{
  "parallel_block": false,
  "init_std_o": 0.00583,
  "final_lr_fraction": 0.1
}
MLP neurons of a small language model. Each row is named by its layer, matrix (up: input weights) and neuron, and shows model dimensions 208-271. Each number is 50 + 15 x the weight over its row's rms, rounded and kept within 0 to 99.
A block is one neuron, or neurons of one layer that tend to fire together. After each block is what it responds to, as a language model described it from the Wikipedia text at the highest values.

L6.up194:41 87 36 61 67 44 75 20 59 57 75 62 45 68 47 44 43 39 65 62 47 43 66 17 41 52 58 51 30 24 50 70 44 39 38 53 53 61 46 51 35 38 37 42 53 50 40 62 48 49 45 34 72 50 70 72 27 64 64 42 53 30 54 53
L6.up252:37 38 66 23 50 49 61 36 55 72 68 60 56 38 43 27 57 53 51 62 70 41 59 47 32 47 88 68 51 47 47 31 69 31 38 79 46 79 51 50 74 40 38 25 40 47 44 24 33 39 67 64 50 48 43 41 54 52 69 53 36 48 54 55
L6.up398:62 43 78 38 40 29 72 49 60 30 46 48 63 54 68 06 72 46 65 42 37 47 63 60 54 53 59 47 37 27 46 43 56 46 59 67 34 43 59 44 56 76 54 28 30 63 60 43 45 65 73 69 40 69 35 41 67 47 83 63 44 49 62 23
L6.up518:61 34 40 43 67 50 34 47 51 80 48 69 53 49 45 53 42 56 53 38 52 55 54 72 38 61 50 31 73 57 51 47 61 47 26 74 71 67 76 31 39 57 27 40 91 51 52 21 51 56 76 29 57 74 64 57 31 54 46 51 66 42 25 44
L6.up845:91 37 33 67 57 49 34 35 39 78 48 57 62 68 96 54 44 65 60 67 76 31 79 51 56 55 69 44 67 58 52 51 30 44 12 47 33 20 33 34 70 55 38 60 40 46 61 33 44 48 33 23 70 37 61 64 75 57 62 66 51 54 67 69
L6.up950:65 38 42 31 69 43 63 15 62 66 83 37 60 37 39 58 49 34 50 55 52 47 51 48 52 60 46 44 17 59 73 48 25 62 63 56 55 46 38 42 59 54 57 39 74 44 78 46 58 73 42 68 29 71 75 51 50 59 44 43 52 51 47 31
L6.up982:30 39 60 30 58 68 49 61 42 50 37 62 58 52 31 45 39 29 41 47 80 22 69 28 45 54 85 49 25 50 58 72 71 38 51 47 58 42 54 49 48 58 21 61 58 45 55 48 44 52 46 38 54 47 23 48 57 53 44 48 61 58 31 49
L6.up1244:57 20 29 74 52 51 46 23 38 57 64 56 68 53 47 50 45 19 94 31 45 28 49 37 29 77 59 47 35 48 62 40 24 49 49 43 63 54 63 62 76 27 50 40 49 45 46 52 65 54 33 61 47 60 60 60 65 62 65 30 52 49 67 41
Identifier after category noun

L4.up1053:54 45 43 38 85 49 53 29 26 66 47 49 84 51 52 56 83 60 59 25 39 41 31 45 67 32 36 79 43 64 47 42 55 37 52 44 89 36 32 33 12 57 60 50 33 32 37 43 67 54 79 62 70 42 45 50 39 44 80 55 45 41 45 60
Partitive "of" after quantities

L4.up673:69 43 45 20 60 56 29 52 62 58 51 37 54 47 27 53 32 46 31 50 68 32 47 21 55 48 36 63 45 52 40 49 43 51 55 61 46 24 63 52 53 45 59 58 48 34 38 42 38 61 47 31 38 36 49 36 76 45 46 53 40 54 64 44
Main verb completion

L4.up870:62 42 38 69 53 44 66 54 55 55 80 44 42 63 38 34 37 37 47 66 37 47 26 36 47 80 46 30 48 47 52 57 35 39 46 49 81 33 34 52 58 59 26 25 53 56 72 39 49 57 61 54 38 71 68 66 74 38 27 22 54 60 38 51
Multi-word name completion

L6.up114:38 66 46 66 57 52 46 36 64 45 51 47 73 41 32 63 45 61 63 49 90 85 43 36 52 38 34 61 42 44 48 46 26 59 33 50 56 57 49 48 78 61 37 25 37 31 41 51 66 75 56 25 56 34 59 51 40 58 57 50 71 59 13 50
L6.up335:32 80 57 39 62 33 57 39 20 50 62 58 67 38 41 68 52 59 51 48 61 47 51 71 48 31 42 59 36 40 20 29 38 54 68 29 55 16 33 51 60 59 57 46 54 14 38 59 55 41 56 50 77 56 28 66 16 45 31 40 75 42 57 65
L6.up483:39 63 39 61 49 39 50 57 45 73 59 28 62 43 52 51 31 68 57 49 49 41 72 27 46 55 21 58 61 31 44 27 44 46 51 55 46 50 39 11 41 72 44 34 29 15 55 86 69 33 61 60 48 41 37 60 21 46 42 30 51 44 32 30
L6.up767:48 57 54 37 50 46 41 49 55 75 61 57 38 55 73 92 41 63 16 71 47 34 66 59 59 67 51 34 54 55 55 16 42 45 55 49 24 61 59 41 12 33 49 67 49 25 50 54 42 44 37 55 33 59 34 56 46 28 18 30 61 52 27 54
L6.up778:41 65 52 42 48 49 50 47 42 85 64 74 80 40 18 44 58 45 47 36 46 29 59 64 38 47 48 51 86 65 45 27 35 25 55 31 43 48 56 41 38 51 42 50 95 56 53 51 61 52 51 37 61 62 33 82 22 35 39 55 61 37 48 61
L6.up886:37 36 32 54 56 33 46 36 38 65 36 60 66 60 43 57 32 44 57 22 62 48 40 30 49 46 33 37 30 38 73 49 43 36 73 15 54 70 62 46 42 46 54 44 64 52 39 52 46 78 46 32 50 47 48 39 51 47 43 74 28 59 20 66
L6.up1002:52 44 28 53 70 73 65 69 48 72 39 65 41 57 54 75 29 63 48 37 46 56 57 38 60 53 38 65 42 31 76 54 46 52 18 42 43 67 36 71 20 37 63 58 26 50 67 82 39 33 18 36 54 46 47 13 71 70 38 49 63 62 45 50
L6.up1093:48 59 65 51 66 22 19 53 61 76 64 50 30 51 52 55 51 66 37 67 53 51 30 38 42 49 51 55 38 46 32 50 62 52 31 51 42 15 44 39 30 67 41 43 42 65 70 54 55 63 52 55 43 53 53 65 64 32 36 42 53 40 48 45
Quantity-phrase continuations

L6.up80:72 48 41 39 35 54 83 64 69 53 40 11 41 68 37 49 57 48 38 48 58 38 37 70 29 58 42 65 64 28 37 41 51 26 29 31 62 56 63 39 25 62 24 41 89 65 56 58 34 40 55 61 67 71 57 68 48 51 77 55 65 45 26 82
L6.up157:79 39 32 50 45 23 62 51 31 68 29 68 50 32 52 58 38 63 43 59 77 21 13 40 55 54 48 60 59 61 40 65 43 40 22 70 39 37 44 47 57 26 59 37 51 45 67 65 55 59 52 35 19 42 45 33 39 29 52 52 25 69 46 36
L6.up485:81 70 48 61 35 73 41 47 50 77 45 40 52 62 46 61 37 28 80 36 63 37 43 64 44 17 45 43 53 49 33 50 49 43 56 56 39 42 54 45 49 47 50 39 46 59 21 61 64 54 61 53 37 42 63 58 18 57 53 52 44 62 54 50
L6.up547:39 28 60 55 41 58 65 62 20 39 44 48 55 80 41 44 41 84 57 59 67 60 44 56 36 45 45 65 39 41 60 68 68 67 69 82 51 39 34 57 35 59 62 52 20 29 43 59 53 31 41 66 38 44 51 44 65 47 43 42 56 66 42 20
L6.up874:58 79 37 52 57 54 72 48 46 38 48 77 45 32 54 49 54 61 56 39 59 55 28 38 50 46 58 63 65 31 46 57 61 45 59 41 37 40 34 56 61 62 52 39 34 51 58 29 67 63 52 01 41 41 57 89 43 42 33 75 50 54 37 64
L6.up928:86 53 60 31 56 66 64 33 43 72 60 69 61 46 46 59 77 50 65 35 69 55 24 36 40 53 40 58 80 50 54 74 87 39 73 43 33 43 44 48 67 53 52 53 53 33 53 20 59 30 55 48 34 54 84 54 78 61 52 68 38 63 35 44
L6.up1120:83 65 65 45 56 39 73 54 53 63 68 63 64 39 64 32 36 41 57 54 82 29 66 64 45 46 70 34 51 64 50 25 56 31 44 27 53 43 69 37 61 21 46 46 44 52 41 32 38 54 42 34 58 63 40 66 57 72 37 70 73 68 43 33
L6.up1214:54 66 71 29 41 77 63 30 44 53 46 58 27 58 32 76 48 47 16 37 46 33 56 48 41 70 46 79 52 52 47 50 46 18 60 64 38 44 57 63 55 45 46 27 32 51 64 36 35 49 64 47 47 47 47 61 48 35 46 55 51 54 39 46
Word-final verb inflections

L3.up192:79 43 70 67 59 94 63 74 48 35 40 33 63 28 45 53 25 29 66 44 41 65 39 59 30 67 32 74 57 66 43 49 33 58 55 41 61 29 46 40 38 64 42 43 20 19 66 75 63 70 50 61 37 48 40 51 72 58 83 66 68 33 39 54
L3.up600:44 53 62 61 40 39 54 37 48 67 68 64 54 52 40 29 54 57 55 73 63 50 54 46 64 27 58 52 54 51 43 29 66 49 49 36 47 22 55 38 58 56 50 53 45 48 47 59 52 45 34 62 40 52 45 63 66 44 44 45 11 54 61 36
L3.up604:29 69 26 70 59 18 41 45 48 32 26 43 76 20 61 53 55 32 52 55 75 48 34 37 70 37 46 54 29 39 50 40 42 19 13 44 46 61 56 64 37 55 34 44 40 43 58 62 44 49 28 46 51 30 17 25 30 50 56 70 53 59 45 52
L3.up702:40 67 65 47 59 39 65 56 51 57 61 78 40 60 59 54 80 59 48 47 45 13 53 47 50 37 62 55 54 20 60 41 39 62 58 52 23 59 57 63 58 61 60 61 61 73 31 30 49 43 40 57 48 68 71 59 48 53 55 49 24 51 45 52
L3.up961:53 61 62 59 69 52 62 36 38 32 60 67 50 54 79 40 34 27 67 25 51 42 40 41 77 34 42 62 12 52 45 67 56 60 57 52 46 50 51 51 54 64 53 42 52 38 72 35 45 73 54 53 28 76 22 46 55 52 63 53 34 63 35 57
L3.up978:43 68 76 77 15 57 41 40 62 27 22 37 44 69 45 54 37 29 46 52 69 38 40 37 44 48 28 42 69 33 48 55 32 67 52 47 73 39 56 51 56 47 73 64 52 30 72 49 25 34 23 49 66 67 51 49 36 54 53 40 46 81 47 64
L3.up1010:61 61 44 43 81 56 32 40 86 51 77 25 55 53 70 50 52 53 50 39 49 44 38 51 48 56 55 56 63 32 71 45 48 50 67 58 26 36 78 57 63 73 57 49 41 38 44 28 74 34 50 42 51 79 52 44 56 40 12 58 44 61 50 46
L3.up1075:39 76 40 56 53 44 31 45 54 54 47 73 53 40 66 45 55 39 59 68 36 45 25 39 45 50 37 52 59 29 58 32 47 47 35 22 41 29 54 32 68 51 59 57 86 15 34 56 17 41 38 54 30 54 33 24 58 06 15 69 53 43 43 13
Leading number digits

L3.up232:59 78 58 52 33 54 45 36 42 32 52 38 47 61 25 30 19 46 36 70 43 63 48 62 56 49 53 59 68 79 30 57 32 72 32 55 50 72 50 56 60 35 60 37 22 49 47 69 60 67 75 66 45 30 53 37 56 57 47 32 63 57 31 64
L3.up301:64 84 51 60 39 61 38 57 48 25 56 59 61 41 34 62 51 39 45 50 68 79 47 60 62 53 51 63 54 57 51 20 54 42 55 45 67 55 44 40 54 25 61 26 35 39 50 61 30 58 55 47 49 41 54 40 65 39 33 74 77 54 65 73
L3.up410:63 60 38 54 43 44 54 62 51 33 60 34 66 57 51 39 50 15 77 51 56 06 21 48 67 67 53 68 54 28 32 48 41 19 58 50 41 48 45 46 72 50 80 75 37 45 59 50 56 55 55 45 51 50 35 48 70 45 38 60 66 43 53 49
L3.up420:61 63 42 49 56 60 45 55 32 62 55 54 49 50 41 72 46 40 71 53 71 50 41 50 48 52 64 58 44 79 39 44 51 52 67 50 57 31 52 47 60 45 40 43 48 35 44 56 40 55 75 80 27 40 59 69 53 23 47 68 71 63 42 24
L3.up834:50 41 58 58 54 39 18 52 57 33 48 40 40 60 42 55 44 59 75 61 62 81 51 55 72 50 59 62 64 42 37 14 66 63 69 63 59 40 50 42 70 49 50 47 51 53 37 62 38 64 40 53 47 52 06 63 62 40 55 64 64 52 36 74
L3.up884:46 70 79 73 39 48 75 35 53 44 64 55 41 57 57 51 80 32 39 84 73 58 58 59 49 34 42 75 95 57 36 64 47 55 55 45 76 52 69 38 42 72 63 37 17 55 28 52 42 69 36 58 31 77 42 40 10 53 53 77 62 43 60 61
L3.up945:60 70 38 57 32 58 52 63 35 44 64 55 53 93 44 56 55 55 47 66 51 51 71 55 31 51 62 56 52 39 51 42 34 52 57 44 29 69 38 74 69 56 45 34 52 43 45 56 45 59 61 24 14 40 49 76 55 45 22 44 59 40 64 41
L3.up1123:70 54 53 39 35 44 47 38 62 46 44 49 58 30 54 65 47 43 15 21 68 60 50 38 70 46 42 74 53 64 65 44 48 43 98 45 62 47 11 22 34 39 59 35 70 49 32 53 55 73 49 69 59 36 72 64 72 66 44 40 59 58 47 88
Plural noun endings